config.yaml
num_hidden_layers: 9
hidden_size: 320
num_attention_heads: 5
num_key_value_heads: 5
head_dim: 64
intermediate_size: 1280
vocab_size: 3532
hidden_act: "swiglu"
norm: "rmsnorm"
norm_place: "pre"
norm_eps: 1e-05
positions: "rope"
rope_theta: 500000.0
rope_fraction: 1.0
qk_norm: true
attn_scale: 0.15
bias: "none"
tie_word_embeddings: true
parallel_block: false
init: "uniform"
init_std_qkv: 0.0234
init_std_o: 0.0234
init_std_up: 0.0234
init_std_down: 0.0
optimizer: "muon_variant"
learning_rate: 0.0129
lr_mult_qkv: 0.4
lr_mult_o: 4.0
lr_mult_up: 1.2
lr_mult_down: 1.5
beta1: 0.9
lr_head: 0.00449
warmup_steps: 0
schedule: "wsd"
decay_fraction: 0.68
decay_shape: "linear"
final_lr_fraction: 0.05
batch_tokens: [16384, 32768, 65536]
max_seq_len: 512
doc_mask: false
train_tokens: 378500000
max_steps: 10276
dataset: "wikipedia_en"
MLP neurons of a small language model. Each row is named by its layer, matrix (gate and up: input weights; down: output weights) and neuron, and shows model dimensions 208-271. Each number is 200 + 20 x the weight over its row's rms, rounded and kept within 0 to 999. A neuron's up and down rows have the sign that makes its largest values positive.
After each neuron's rows, "fires after" lists the tokens most often just before its 100 highest values on Wikipedia text that the model never trained on. A number after a token or word is its count.

L3.gate350,218,195,176,240,213,182,201,214,223,229,197,181,212,190,228,165,239,193,220,190,185,192,228,185,195,220,176,201,215,216,223,239,167,219,202,185,162,148,192,193,201,228,194,214,214,205,218,183,230,204,182,173,207,167,186,249,164,204,191,223,185,190,235,214
L3.up350,182,213,170,237,210,205,201,180,214,201,216,195,222,204,159,234,207,238,186,223,201,174,217,178,198,189,204,174,235,199,190,207,168,188,199,225,173,177,207,166,190,213,204,193,209,211,193,163,198,201,198,198,208,241,199,200,182,177,218,205,181,224,190,236
L3.down350,194,190,207,201,207,198,186,188,223,208,164,186,224,219,237,246,209,209,200,195,202,193,204,192,211,212,201,186,183,196,219,190,196,181,221,185,197,201,192,168,162,197,191,197,209,205,181,220,196,227,212,223,179,217,176,200,217,178,225,191,198,218,203,175
fires after: " the" 47, " and" 7, "'s" 4

L3.gate501,202,202,219,168,177,175,177,200,183,199,234,173,173,192,194,192,195,197,196,178,214,216,181,171,174,185,181,205,195,232,175,167,201,212,186,194,203,193,199,216,201,188,162,192,228,229,192,170,189,205,201,180,197,216,191,168,194,198,196,205,210,209,194,206
L3.up501,204,218,195,196,216,183,206,163,193,209,193,197,207,239,188,212,197,216,201,168,207,207,194,213,222,212,194,162,213,190,191,209,164,178,207,199,222,198,234,219,178,206,221,167,176,252,230,196,190,181,180,235,244,201,237,204,238,211,223,207,238,197,181,220
L3.down501,194,244,195,177,233,201,157,211,195,178,209,220,225,175,197,185,194,195,212,182,181,220,173,201,209,206,205,176,213,225,188,182,217,179,170,206,191,172,172,163,219,188,223,198,158,192,164,199,206,186,146,166,223,204,216,216,239,205,187,158,186,166,224,181
fires after: " D" 26, " d" 15, " en" 11, " En" 7, " stud" 5

L3.gate608,191,193,212,161,163,219,138,174,222,222,210,224,222,169,208,178,213,200,206,178,182,226,186,208,209,208,165,192,187,175,188,199,230,202,231,231,176,216,221,216,201,200,184,164,246,207,208,206,218,179,192,212,203,188,193,153,238,204,226,160,191,199,181,215
L3.up608,227,229,185,201,230,208,192,215,216,191,183,188,222,223,182,198,201,198,225,194,148,220,218,195,223,205,205,200,179,215,164,199,169,186,222,178,192,213,231,194,191,213,199,232,175,210,186,245,213,200,211,175,187,184,199,213,186,207,194,169,260,174,203,161
L3.down608,173,226,191,226,221,179,148,189,210,192,211,188,202,192,211,198,170,195,198,189,219,210,205,221,209,232,157,191,194,197,185,190,186,204,222,226,163,220,196,237,208,201,207,218,211,216,178,185,200,156,202,170,208,218,198,186,199,184,191,201,193,173,182,190
fires after: "\n" 50, ")" 10, "y" 5

L2.gate550,227,230,166,168,178,205,187,210,191,197,222,211,200,228,242,199,208,223,219,209,227,198,209,212,233,184,187,183,189,193,238,205,177,236,178,173,180,228,205,208,198,199,207,193,172,186,205,192,162,214,225,196,205,207,198,181,183,202,207,213,204,218,210,187
L2.up550,200,206,194,210,222,201,174,208,161,186,204,191,212,199,188,206,216,225,212,186,185,213,169,196,216,202,166,202,212,203,207,204,242,185,192,225,219,192,200,190,185,193,180,188,217,179,203,204,217,199,220,232,178,184,211,189,191,226,211,155,146,212,180,190
L2.down550,226,184,201,242,192,213,195,202,174,206,215,190,199,200,202,189,205,186,195,176,236,189,217,191,210,185,204,234,221,233,231,209,170,219,183,233,234,203,228,187,204,201,161,209,204,199,208,196,179,201,221,201,220,219,185,168,191,192,171,195,203,227,193,218
fires after: " f" 23, "ail" 10, " deg" 7, " go" 7, "l" 6, " al" 4

L2.gate535,194,203,183,180,187,187,169,183,184,204,206,188,196,203,203,200,200,195,192,179,233,198,212,230,221,203,175,179,205,210,198,194,206,224,196,186,210,187,206,241,217,224,208,214,209,227,231,195,192,184,189,184,186,181,232,190,209,224,214,229,187,209,183,208
L2.up535,204,238,169,221,196,240,213,193,197,208,186,165,197,210,200,190,179,203,148,242,203,192,217,191,220,185,220,238,203,163,186,179,189,221,161,182,203,188,227,222,222,196,170,240,204,216,194,222,201,180,196,214,198,203,220,179,178,216,211,198,184,186,171,206
L2.down535,222,190,182,230,210,178,203,195,193,196,189,209,210,176,196,184,225,244,207,187,258,185,163,210,218,206,144,229,203,185,184,182,188,201,201,208,226,205,176,199,199,200,230,214,191,170,152,209,178,177,198,217,182,210,222,232,234,211,209,201,189,222,201,171
fires after: " D" 18, " d" 18, " man" 10, "D" 6, " eng" 6, " tr" 6

L2.gate1118,178,206,216,187,218,239,182,181,183,220,212,185,223,238,187,205,201,173,214,224,222,176,185,213,191,140,242,198,220,161,160,193,185,222,179,169,220,159,187,222,232,195,200,157,174,237,197,161,198,217,209,185,196,222,181,211,199,195,216,185,180,173,186,198
L2.up1118,240,219,208,165,235,220,203,207,238,177,203,184,205,204,154,207,221,195,189,203,193,177,163,188,209,161,194,213,193,251,177,215,215,232,200,185,191,214,193,183,200,225,198,204,183,235,191,200,204,220,220,193,206,200,235,196,205,207,166,173,170,202,202,143
L2.down1118,207,205,196,214,210,218,160,206,187,173,233,211,166,194,194,205,184,209,171,201,185,169,216,208,214,150,220,208,183,198,211,206,152,192,180,195,165,211,184,185,205,223,180,201,220,218,199,190,192,202,189,202,216,211,164,207,210,211,207,207,203,232,231,244
fires after: " a" 63, " an" 18, " A" 4, " An" 4

L2.gate880,205,205,197,248,185,228,204,167,189,191,189,194,230,186,197,205,226,193,193,192,205,209,223,175,198,177,201,158,214,199,189,189,207,192,192,205,166,198,205,205,224,198,214,192,212,144,226,220,216,160,205,182,210,180,203,190,174,194,202,202,211,187,216,175
L2.up880,203,213,202,229,154,164,208,170,206,180,204,200,209,190,175,201,216,208,237,219,195,177,184,195,193,228,220,176,177,203,208,185,177,221,189,175,156,193,208,206,229,223,199,177,176,157,213,205,201,201,220,190,206,217,200,199,209,181,212,169,235,222,186,177
L2.down880,183,204,204,212,202,200,192,180,164,195,191,221,199,195,212,209,218,166,189,199,143,199,203,180,212,203,184,214,236,220,206,196,172,188,218,198,228,189,205,196,233,221,177,199,212,195,218,203,194,186,219,155,184,166,177,219,212,219,244,167,167,169,231,221
fires after: "==" 83, "===" 13

L2.gate490,215,189,228,201,190,175,198,203,203,214,177,197,205,201,220,179,191,203,208,167,176,209,236,177,211,167,209,188,203,177,203,196,203,174,220,200,159,219,169,200,178,220,173,187,210,218,199,218,187,182,187,185,210,229,240,228,190,232,202,224,190,212,176,243
L2.up490,177,207,218,191,218,175,202,188,208,207,208,214,201,198,170,213,191,185,194,203,164,205,233,194,232,194,179,199,213,200,219,205,189,218,193,192,221,214,182,230,196,223,182,195,190,201,193,219,212,179,230,196,208,185,212,198,173,231,173,178,222,195,201,177
L2.down490,212,229,178,198,208,231,218,165,167,241,188,207,197,211,197,222,178,200,196,223,208,206,174,202,185,215,217,231,231,196,187,191,213,213,162,228,219,174,172,186,189,196,209,182,236,195,211,218,217,209,198,203,225,205,201,173,166,193,174,220,194,200,250,191
fires after: " T" 21, "a" 18, "an" 7, " San" 7, "u" 5, "as" 5

L2.gate533,244,223,176,224,248,197,194,196,194,200,222,195,176,166,216,177,181,186,223,191,189,187,194,178,195,196,192,220,190,199,195,192,203,157,189,235,188,214,196,201,196,195,192,214,185,191,207,203,221,194,168,211,200,207,211,193,185,203,247,179,206,195,214,196
L2.up533,242,188,170,199,187,225,195,203,189,156,185,176,212,189,191,181,164,212,202,173,227,174,215,199,214,185,218,233,207,228,183,198,156,225,158,190,183,191,219,185,188,188,188,201,221,223,193,193,183,200,220,196,228,220,223,192,204,194,202,181,193,209,197,204
L2.down533,202,191,187,218,205,189,163,200,232,211,187,176,215,200,195,199,201,211,192,197,205,237,192,185,230,189,151,227,211,225,208,199,187,184,225,230,210,181,243,205,177,204,209,207,202,195,212,191,210,202,231,172,168,194,219,181,181,218,192,186,207,217,193,189
fires after: "\n" 41, " att" 7, ")" 5, " (" 5

L2.gate98,241,192,160,174,201,211,182,209,196,209,202,213,230,237,222,198,161,218,184,199,178,172,209,220,202,181,181,187,161,226,177,170,175,184,188,219,192,179,229,252,196,217,223,191,217,203,202,188,171,200,197,161,179,203,192,150,178,189,220,210,183,188,190,190
L2.up98,193,219,192,217,199,196,207,187,174,226,206,216,162,224,190,159,184,186,212,216,216,179,203,208,225,177,214,193,201,201,236,202,182,189,238,213,186,194,196,217,196,185,191,209,252,180,172,205,200,184,196,222,191,198,210,212,186,211,223,243,205,213,208,213
L2.down98,240,203,216,225,203,197,208,194,176,225,178,174,231,174,221,169,238,208,212,218,192,207,191,180,212,210,195,210,231,200,234,188,200,201,213,187,205,174,168,200,145,213,212,179,199,186,211,209,162,202,188,211,174,199,196,230,207,242,192,188,205,153,197,199
fires after: "\n" 28, " W" 14, " D" 10, "D" 5, " Y" 4

L3.gate719,227,182,203,225,196,179,218,184,224,216,189,179,188,196,217,219,222,190,202,195,192,181,185,199,224,187,185,175,165,187,200,170,193,192,206,213,196,222,182,160,204,233,200,160,214,199,211,177,216,214,187,196,203,200,170,177,189,177,198,187,173,192,201,178
L3.up719,199,218,225,196,196,193,193,173,219,202,189,197,183,184,211,222,182,217,185,226,203,180,213,143,185,235,217,204,199,218,213,181,186,202,192,205,196,193,180,231,184,196,199,188,183,244,207,213,212,191,164,201,197,187,189,205,159,211,159,184,210,190,190,202
L3.down719,212,205,222,211,184,210,196,217,166,221,246,202,198,138,205,219,183,215,184,206,203,203,178,187,224,190,197,193,237,162,219,216,222,213,232,202,194,172,198,173,210,195,188,235,231,207,180,198,178,173,191,170,202,190,190,210,196,191,204,205,193,241,229,219
fires after: " N" 22, " m" 12, " n" 10, " M" 6, "M" 4

L2.gate1144,194,177,182,206,199,230,182,218,202,196,203,172,192,227,225,191,207,194,206,203,172,195,166,218,197,183,201,212,189,217,191,199,220,187,194,222,179,182,213,179,201,212,187,217,231,217,222,156,177,175,196,149,190,221,194,191,230,209,168,221,189,203,222,182
L2.up1144,197,193,238,181,175,208,193,217,199,223,218,185,225,203,214,243,185,215,169,197,200,202,197,235,164,225,183,167,224,251,197,199,211,199,233,185,215,237,191,191,200,208,213,180,176,245,197,162,193,197,194,207,208,199,206,174,212,215,235,193,227,197,182,184
L2.down1144,178,180,200,170,200,188,199,185,165,203,230,222,196,213,163,205,191,196,204,218,202,191,211,183,196,177,168,212,189,217,160,203,209,232,147,183,195,155,172,195,241,209,200,185,223,241,213,223,190,201,230,225,225,192,175,189,183,178,184,201,213,181,237,202
fires after: "-" 30, " d" 16, " in" 8, " D" 8, " \"" 5, " (" 5

L2.gate242,217,219,184,248,173,190,224,204,215,205,168,188,187,206,196,177,178,163,166,221,197,199,201,229,170,238,166,208,183,210,188,184,186,216,236,208,203,205,201,178,212,217,225,237,212,210,200,168,185,211,183,175,212,193,201,214,199,203,199,180,198,224,206,235
L2.up242,161,175,205,178,190,182,217,177,238,186,214,206,192,182,235,204,181,159,188,224,186,200,203,189,188,184,185,172,230,225,202,190,189,210,195,179,194,190,223,199,215,195,197,208,216,195,209,153,164,202,183,156,214,178,243,228,172,172,201,204,183,223,211,249
L2.down242,176,175,208,201,236,226,215,186,240,166,205,221,183,180,205,221,224,204,246,207,178,210,193,165,191,200,214,166,210,206,198,203,219,220,211,206,219,188,182,179,224,197,206,216,219,208,183,161,173,185,240,198,172,204,217,208,227,231,252,221,210,209,207,233
fires after: " s" 13, " S" 11, " t" 10, " p" 8, " Sc" 6, " F" 4

L2.gate1164,189,211,184,163,229,211,204,212,194,175,190,182,245,191,206,214,202,223,178,190,182,195,206,221,188,220,219,177,222,217,204,202,149,190,241,201,202,213,191,200,184,221,196,173,230,175,207,197,190,212,204,156,189,164,208,227,226,201,185,208,191,213,195,207
L2.up1164,210,230,240,191,219,218,203,206,163,162,164,168,193,212,179,195,206,205,159,191,183,188,158,178,190,178,194,218,212,203,166,183,232,201,183,176,207,187,196,174,202,198,196,168,199,213,174,210,195,195,201,206,184,198,187,208,196,194,214,202,188,182,167,204
L2.down1164,210,233,197,166,165,202,175,154,218,212,184,184,206,164,229,245,200,187,224,214,218,217,202,189,200,197,214,189,232,171,209,210,176,185,202,173,177,199,200,201,217,217,203,184,189,213,215,199,191,167,223,196,203,207,209,229,205,215,190,185,191,193,217,246
fires after: " a" 36, " J" 15, " an" 6, " M" 4

L2.gate1093,202,189,201,202,205,231,189,189,182,168,193,173,187,190,174,180,206,218,198,180,174,203,218,179,208,161,187,209,227,141,176,186,218,167,235,219,220,235,196,167,196,188,230,191,177,191,210,208,182,198,200,216,172,181,189,175,224,188,192,183,193,188,187,185
L2.up1093,221,210,238,212,193,225,183,198,163,187,216,194,181,185,198,163,217,204,208,183,234,213,210,175,186,214,257,226,200,177,178,194,207,229,206,184,208,241,214,188,189,212,199,198,146,220,205,187,179,229,209,198,218,182,204,214,208,212,206,203,216,214,185,188
L2.down1093,206,156,175,181,177,205,178,212,262,194,197,181,191,212,196,177,193,233,209,188,226,218,200,171,220,203,202,196,213,170,217,183,187,194,212,192,197,214,209,212,183,172,232,204,172,190,191,240,189,202,189,191,185,202,215,212,180,180,211,217,209,166,221,181
fires after: "\n" 67, "." 26

L2.gate748,199,203,197,195,168,232,211,180,183,239,210,219,236,193,183,231,176,214,207,203,196,223,212,194,189,232,231,186,204,210,200,179,213,172,205,202,144,196,194,215,189,213,189,188,176,225,201,239,172,174,205,225,184,210,208,200,209,190,209,178,215,227,176,230
L2.up748,244,169,234,251,185,201,192,196,217,196,208,223,225,210,209,203,168,158,205,186,178,202,232,182,201,216,209,155,188,193,229,192,206,200,179,230,194,215,199,198,212,203,244,203,196,197,235,202,207,132,218,208,198,206,171,240,192,174,200,187,196,210,208,178
L2.down748,204,196,205,189,195,205,179,203,159,189,192,217,199,193,193,210,205,177,178,181,238,183,208,157,233,230,195,190,197,271,227,204,164,215,175,191,192,201,214,179,221,204,195,214,186,207,235,195,206,176,216,193,196,213,178,212,186,211,235,169,214,208,220,189
fires after: "==" 31, "and" 7, "===" 5, "er" 5, " North" 5

L3.gate635,203,174,214,204,192,210,168,175,162,201,218,205,234,233,203,195,217,171,200,214,223,191,205,226,224,180,200,218,220,219,181,172,176,231,200,225,188,185,142,188,193,191,215,230,207,182,192,233,199,187,219,176,191,220,179,186,204,173,226,182,222,211,210,235
L3.up635,219,197,205,221,202,218,191,175,167,213,205,184,217,212,185,190,224,212,210,193,186,189,206,214,193,206,212,212,186,221,226,201,175,204,211,172,199,247,184,225,223,218,172,157,205,181,209,174,227,189,195,176,153,218,186,183,179,214,213,207,208,182,194,191
L3.down635,186,168,189,209,207,182,198,200,206,173,212,171,191,216,174,211,195,187,213,169,233,206,207,178,218,172,227,202,207,218,237,246,224,189,196,191,189,199,212,195,203,194,188,212,183,206,212,244,216,211,195,201,191,209,212,204,188,201,234,246,237,177,203,201
fires after: "==" 43, " s" 10, "s" 5

L2.gate298,181,240,193,191,194,179,195,181,253,206,233,193,173,191,213,172,247,186,202,180,187,227,195,207,200,182,218,198,221,213,155,215,179,192,213,221,212,183,188,211,187,216,226,189,210,158,216,183,224,185,184,129,212,203,194,209,164,196,221,186,209,199,185,196
L2.up298,217,210,217,213,203,198,212,227,210,215,222,199,205,213,156,218,190,172,206,203,170,203,210,193,245,187,195,183,191,205,200,203,167,203,224,218,187,226,199,197,207,230,210,174,206,202,187,219,147,187,207,210,202,191,197,209,206,182,214,191,210,187,177,176
L2.down298,224,173,199,168,213,214,191,201,189,199,184,188,216,234,196,220,198,167,211,211,219,165,244,185,198,197,227,213,229,196,187,200,177,203,219,207,185,206,216,233,188,187,221,185,185,175,226,187,193,223,193,177,228,204,200,218,196,224,230,154,213,192,214,207
fires after: "\n" 30, " c" 13, "-" 10, " sp" 6, "ot" 5, "oc" 4

L2.gate1200,238,249,189,191,169,200,195,187,189,210,147,233,186,213,189,175,194,204,215,203,201,178,211,188,210,206,216,230,176,162,143,186,233,187,182,194,187,196,215,173,220,181,200,212,203,238,210,195,203,175,209,197,162,236,180,203,177,215,189,193,215,253,189,212
L2.up1200,183,208,192,200,198,218,208,204,212,202,193,227,213,189,203,174,220,174,215,188,208,215,200,177,231,177,223,197,203,160,211,203,165,198,193,203,227,215,195,190,197,161,199,170,182,182,209,181,202,217,218,200,212,174,215,185,179,183,218,217,224,223,193,195
L2.down1200,189,205,231,199,176,219,192,213,227,209,177,207,188,203,193,209,189,193,213,176,219,163,236,187,179,175,194,210,227,190,177,200,200,206,184,198,195,222,218,229,186,190,206,177,151,185,202,221,171,231,212,200,204,194,205,181,209,185,217,170,190,234,190,175
fires after: "." 44, "as" 6, ")" 6

L2.gate1071,227,216,176,203,150,204,194,173,222,189,190,169,227,248,231,201,201,198,191,246,217,181,180,203,197,222,205,209,215,177,232,192,179,202,213,240,213,215,239,202,202,177,181,191,205,202,213,210,189,195,183,204,189,211,197,250,217,169,192,220,205,187,225,187
L2.up1071,231,173,222,188,201,204,154,199,180,213,223,218,178,197,170,210,200,220,186,199,212,190,198,202,222,200,187,204,194,222,192,200,210,219,198,200,188,213,199,240,208,181,204,210,225,178,194,202,210,227,186,197,199,201,210,206,174,189,206,205,226,212,216,191
L2.down1071,206,188,203,169,170,224,217,227,171,210,246,190,201,212,203,204,204,199,193,198,239,212,222,205,206,193,246,238,199,207,245,215,189,210,175,216,182,190,186,168,196,168,200,189,156,201,199,202,226,196,184,198,193,197,179,239,192,228,177,236,186,211,170,225
fires after: "==" 41, "-" 11, " Kn" 4, " N" 4

L2.gate1117,197,191,196,225,222,232,188,191,167,186,205,204,269,220,238,190,195,154,193,170,164,195,187,228,205,184,225,202,210,163,206,194,204,184,220,189,162,192,213,193,182,192,191,188,136,167,188,210,180,215,207,210,224,230,212,210,179,198,188,202,235,178,223,176
L2.up1117,183,208,213,176,236,198,187,193,246,192,189,203,167,197,215,204,180,174,202,211,207,197,187,192,219,209,194,195,202,162,205,234,230,183,170,178,220,185,230,221,194,189,178,182,197,183,191,200,202,195,175,193,200,209,194,212,191,198,192,205,245,189,198,215
L2.down1117,180,211,185,198,222,207,193,185,190,223,185,240,228,178,187,197,177,185,216,169,193,214,242,200,200,158,205,232,197,163,207,218,215,188,173,210,172,223,189,185,223,201,219,202,181,205,210,219,208,191,230,179,225,210,215,165,159,186,213,206,227,179,153,193
fires after: "M" 23, "H" 10, "P" 9, "E" 8, "B" 6

L2.gate1271,217,228,207,210,241,231,185,201,198,184,195,143,206,177,194,176,174,177,200,182,181,182,191,178,200,189,203,221,195,224,191,166,201,151,158,170,210,226,176,208,191,208,202,248,183,242,228,184,206,199,166,179,176,179,204,213,191,228,228,202,222,187,214,203
L2.up1271,178,211,190,207,203,235,217,207,223,178,201,198,217,219,231,218,180,188,219,174,194,187,205,196,136,171,224,208,234,193,193,188,225,197,173,225,203,224,215,194,213,223,234,213,173,176,207,191,166,197,206,190,197,186,193,240,209,203,210,190,197,198,194,227
L2.down1271,199,194,180,187,210,205,183,213,258,229,177,198,204,215,232,224,191,209,211,214,204,228,196,193,195,201,223,191,196,212,192,215,203,185,190,207,175,216,214,199,203,179,230,167,207,185,214,158,187,181,219,205,192,151,214,138,185,178,184,209,220,206,211,219
fires after: "." 78, ")" 4, ")." 4, "\"." 4, "\n" 4

L3.gate72,223,161,167,233,225,207,174,197,198,223,198,244,209,233,199,189,212,210,195,224,179,202,184,202,209,192,217,178,210,222,208,187,205,184,195,250,197,175,216,241,234,200,218,146,175,174,221,200,197,162,252,195,194,189,205,234,183,184,208,218,211,186,222,186
L3.up72,218,194,214,210,208,194,202,209,190,204,190,197,195,194,194,213,159,206,247,134,197,246,157,181,183,205,173,186,207,218,201,202,182,239,230,218,167,226,185,196,184,220,205,197,208,211,202,183,194,141,221,187,187,185,183,176,185,203,209,193,214,189,187,221
L3.down72,167,213,196,166,216,167,224,182,227,186,139,181,198,217,209,222,161,215,186,165,188,172,166,195,185,201,199,167,216,189,216,188,201,205,171,199,198,202,205,248,213,221,205,187,168,188,198,173,192,182,186,188,167,165,187,180,227,160,188,209,183,196,185,188
fires after: "===" 34, " ===" 25, "==" 23, " ==" 15

L2.gate976,168,164,163,223,203,195,205,165,189,197,208,183,209,242,163,213,193,169,218,190,225,203,202,216,223,181,220,192,190,168,188,159,199,205,202,190,225,241,222,189,175,181,200,170,173,220,200,172,185,212,203,190,182,217,185,211,174,227,213,173,224,201,217,215
L2.up976,212,217,197,169,211,190,218,211,156,165,240,204,191,216,186,217,195,221,204,181,212,220,210,230,197,174,199,215,223,161,176,214,191,194,223,203,191,180,196,208,191,254,192,215,199,235,187,240,213,221,184,180,220,220,241,189,243,223,202,222,216,178,192,194
L2.down976,176,177,212,218,206,172,168,204,201,183,234,183,189,208,174,176,191,188,192,210,230,183,189,255,191,156,208,190,164,187,205,186,203,231,214,176,196,167,202,206,185,213,171,206,199,222,213,222,193,189,195,232,212,237,151,246,192,204,205,216,202,184,186,183
fires after: "." 87

L2.gate660,227,235,170,190,187,155,242,194,200,203,224,200,181,200,239,221,217,226,197,206,208,196,186,175,161,225,205,219,214,178,173,199,195,202,223,172,192,240,231,186,169,211,176,181,227,203,204,180,194,165,192,186,178,232,190,227,174,204,195,207,205,196,214,191
L2.up660,225,173,174,219,194,205,197,212,205,201,207,193,193,202,218,195,211,182,205,186,220,234,194,171,203,187,188,151,223,224,234,180,207,239,244,174,182,213,208,200,219,222,195,220,236,211,206,224,218,191,186,164,219,215,193,257,176,212,182,191,216,160,210,191
L2.down660,179,210,229,192,195,175,187,211,163,221,191,227,198,189,206,194,203,235,210,215,198,211,210,155,230,192,184,200,237,217,224,181,230,198,201,228,186,226,198,236,228,210,202,254,198,186,215,199,197,166,190,149,204,212,225,178,188,192,224,213,194,195,167,163
fires after: " r" 15, " N" 15, "-" 9, "s" 8, " n" 7

L3.gate444,197,205,216,150,182,193,208,178,180,201,206,205,225,173,203,200,190,229,219,180,179,195,199,166,222,200,196,168,216,192,180,193,193,200,211,223,200,221,157,198,178,200,206,186,230,176,200,199,208,178,173,165,211,206,180,220,215,200,214,193,188,191,188,164
L3.up444,219,205,200,190,230,200,159,187,199,241,225,192,188,206,214,188,201,174,207,183,198,247,218,181,210,220,200,189,187,195,193,193,227,215,177,199,233,222,231,223,226,211,181,220,174,203,210,226,237,196,158,209,187,175,226,173,215,185,218,197,166,208,243,222
L3.down444,226,189,216,167,199,209,200,196,148,215,211,180,211,153,227,202,203,184,218,172,202,202,202,223,217,195,184,193,181,157,204,175,210,185,188,216,192,207,209,240,165,211,215,207,195,236,206,204,211,193,212,194,190,184,212,179,251,233,197,154,192,154,210,189
fires after: "\n" 84, "-" 10

L3.gate1039,210,201,183,232,223,186,186,227,197,168,197,183,216,187,188,193,187,173,184,178,169,179,209,208,172,220,168,182,193,203,182,181,212,207,218,201,190,192,237,184,210,193,177,183,233,185,207,190,195,192,191,202,199,146,187,225,240,196,217,206,192,207,218,170
L3.up1039,196,184,218,228,180,197,229,215,212,166,212,185,219,222,222,227,204,215,194,171,177,170,205,164,177,205,210,179,213,227,151,212,156,168,206,218,234,167,205,204,213,207,195,259,207,216,199,160,179,173,192,186,212,197,199,215,212,203,225,168,203,202,231,218
L3.down1039,174,216,185,213,208,180,207,255,170,232,201,192,173,188,180,189,173,181,219,170,179,186,186,187,170,227,221,173,171,195,198,190,186,209,194,189,191,195,203,231,191,177,193,170,194,197,200,184,173,221,183,164,219,197,203,180,190,219,184,202,223,227,166,225
fires after: " sc" 30, " Sc" 8, " b" 7, "c" 4, " p" 4

L2.gate715,205,199,212,225,227,213,171,217,171,187,190,201,169,199,201,184,193,209,169,186,228,211,184,230,234,232,190,217,188,177,207,247,224,190,190,179,183,208,200,191,177,204,172,185,193,170,204,198,207,164,161,204,195,203,166,206,171,209,196,191,163,194,207,244
L2.up715,196,191,238,211,228,181,226,194,200,181,200,209,164,194,230,211,179,196,221,255,228,195,197,202,206,206,206,198,199,242,223,166,205,184,174,206,184,204,192,210,230,225,167,164,190,187,218,182,225,198,172,184,175,195,190,213,189,198,195,187,187,233,212,203
L2.down715,221,170,184,188,198,210,214,222,176,160,206,220,231,168,190,183,211,201,228,218,172,178,200,204,214,208,204,176,164,176,204,183,192,222,201,208,205,174,191,212,205,205,211,201,201,185,230,192,211,197,208,161,206,163,206,183,152,206,206,171,199,158,169,216
fires after: " m" 15, " M" 13, "iam" 12, "at" 9, " ch" 6

L3.gate1205,213,203,205,192,192,203,222,188,176,162,190,192,219,196,195,194,200,222,225,211,201,220,230,228,196,197,169,154,203,204,187,167,204,232,196,192,202,221,192,190,209,188,253,169,171,182,206,201,216,171,213,214,180,185,227,156,201,204,180,239,198,202,190,210
L3.up1205,212,202,208,202,176,198,202,172,192,163,183,206,219,201,192,211,200,181,203,190,209,186,199,210,245,227,210,163,157,191,182,164,166,182,201,207,195,207,180,190,181,186,212,200,184,197,224,217,194,197,221,180,201,197,184,196,225,251,193,206,212,177,216,205
L3.down1205,205,226,272,186,199,182,163,225,213,173,205,173,208,193,232,187,201,189,172,215,229,204,209,218,162,201,183,199,171,219,187,250,216,205,213,209,205,228,225,156,206,206,219,211,179,208,192,173,201,188,185,205,210,216,219,200,195,204,200,193,243,183,202,180
fires after: "\n" 33, "==" 21, " in" 7, "," 6, "6" 4

L2.gate675,208,197,191,193,174,231,156,172,206,172,187,185,205,178,219,195,180,203,194,188,197,202,196,179,196,205,151,177,215,236,172,184,151,184,196,218,185,215,182,211,199,208,205,199,182,206,195,213,231,189,171,173,216,200,190,220,144,180,195,219,210,185,239,196
L2.up675,226,216,170,197,220,202,178,205,212,190,217,219,230,219,220,187,199,231,165,154,169,196,207,190,189,191,232,208,188,219,170,200,196,181,168,177,196,189,175,173,186,218,193,215,163,180,199,153,167,203,199,202,196,224,190,187,192,188,177,230,223,193,171,230
L2.down675,205,207,200,220,193,165,207,188,207,222,216,186,204,207,236,155,217,215,226,182,209,188,189,165,189,215,170,176,190,204,182,214,242,179,202,194,191,188,203,220,225,178,188,186,209,163,195,202,182,193,187,187,187,204,222,229,226,179,164,209,146,206,202,190
fires after: " the" 33, " w" 9, " m" 7, " e" 4, " mid" 4, " cent" 4

L2.gate297,215,210,151,155,204,204,195,186,171,198,214,203,220,185,217,199,189,180,227,203,175,158,199,164,179,195,208,223,196,174,175,205,194,225,145,225,191,182,236,187,219,199,195,193,191,205,169,181,186,222,184,211,220,226,200,206,208,175,257,233,230,203,182,244
L2.up297,225,195,194,224,223,185,198,158,198,232,171,222,189,204,217,223,226,234,202,220,204,202,210,214,163,197,220,200,197,206,216,214,193,234,187,197,202,213,223,225,242,204,178,219,189,184,189,232,165,202,217,207,217,188,206,225,207,226,205,210,213,211,166,229
L2.down297,224,204,179,206,181,203,230,192,199,203,223,236,193,193,189,207,166,186,200,206,189,229,210,217,165,210,206,186,208,228,236,203,228,198,206,181,213,196,196,186,177,190,191,219,185,209,204,236,165,173,211,231,189,202,197,186,230,196,206,231,195,179,229,202
fires after: " km" 19, " F" 18, " P" 17, " p" 12, " Oper" 6

L2.gate684,208,192,170,216,208,189,207,197,221,186,193,212,218,220,201,175,178,183,221,215,167,180,216,182,213,204,223,205,213,221,195,174,211,227,224,195,211,188,203,208,198,213,174,228,197,186,192,204,186,165,220,199,237,246,232,227,181,217,202,202,253,187,167,226
L2.up684,195,211,186,200,181,207,209,207,210,164,207,229,222,224,226,164,183,215,227,200,174,170,162,219,214,211,185,237,241,210,162,202,210,181,215,224,210,169,198,229,205,176,208,204,181,185,181,209,227,252,192,212,214,232,177,236,182,197,192,184,234,184,228,231
L2.down684,179,216,186,192,175,201,176,219,211,203,162,198,177,194,189,193,184,219,168,170,176,198,191,203,193,180,209,197,199,211,206,177,210,215,196,177,208,262,188,201,173,244,195,222,187,188,209,187,152,221,229,186,211,207,239,199,236,181,207,224,188,208,213,226
fires after: "P" 17, " T" 11, " P" 9, " p" 6, "H" 6, " ph" 6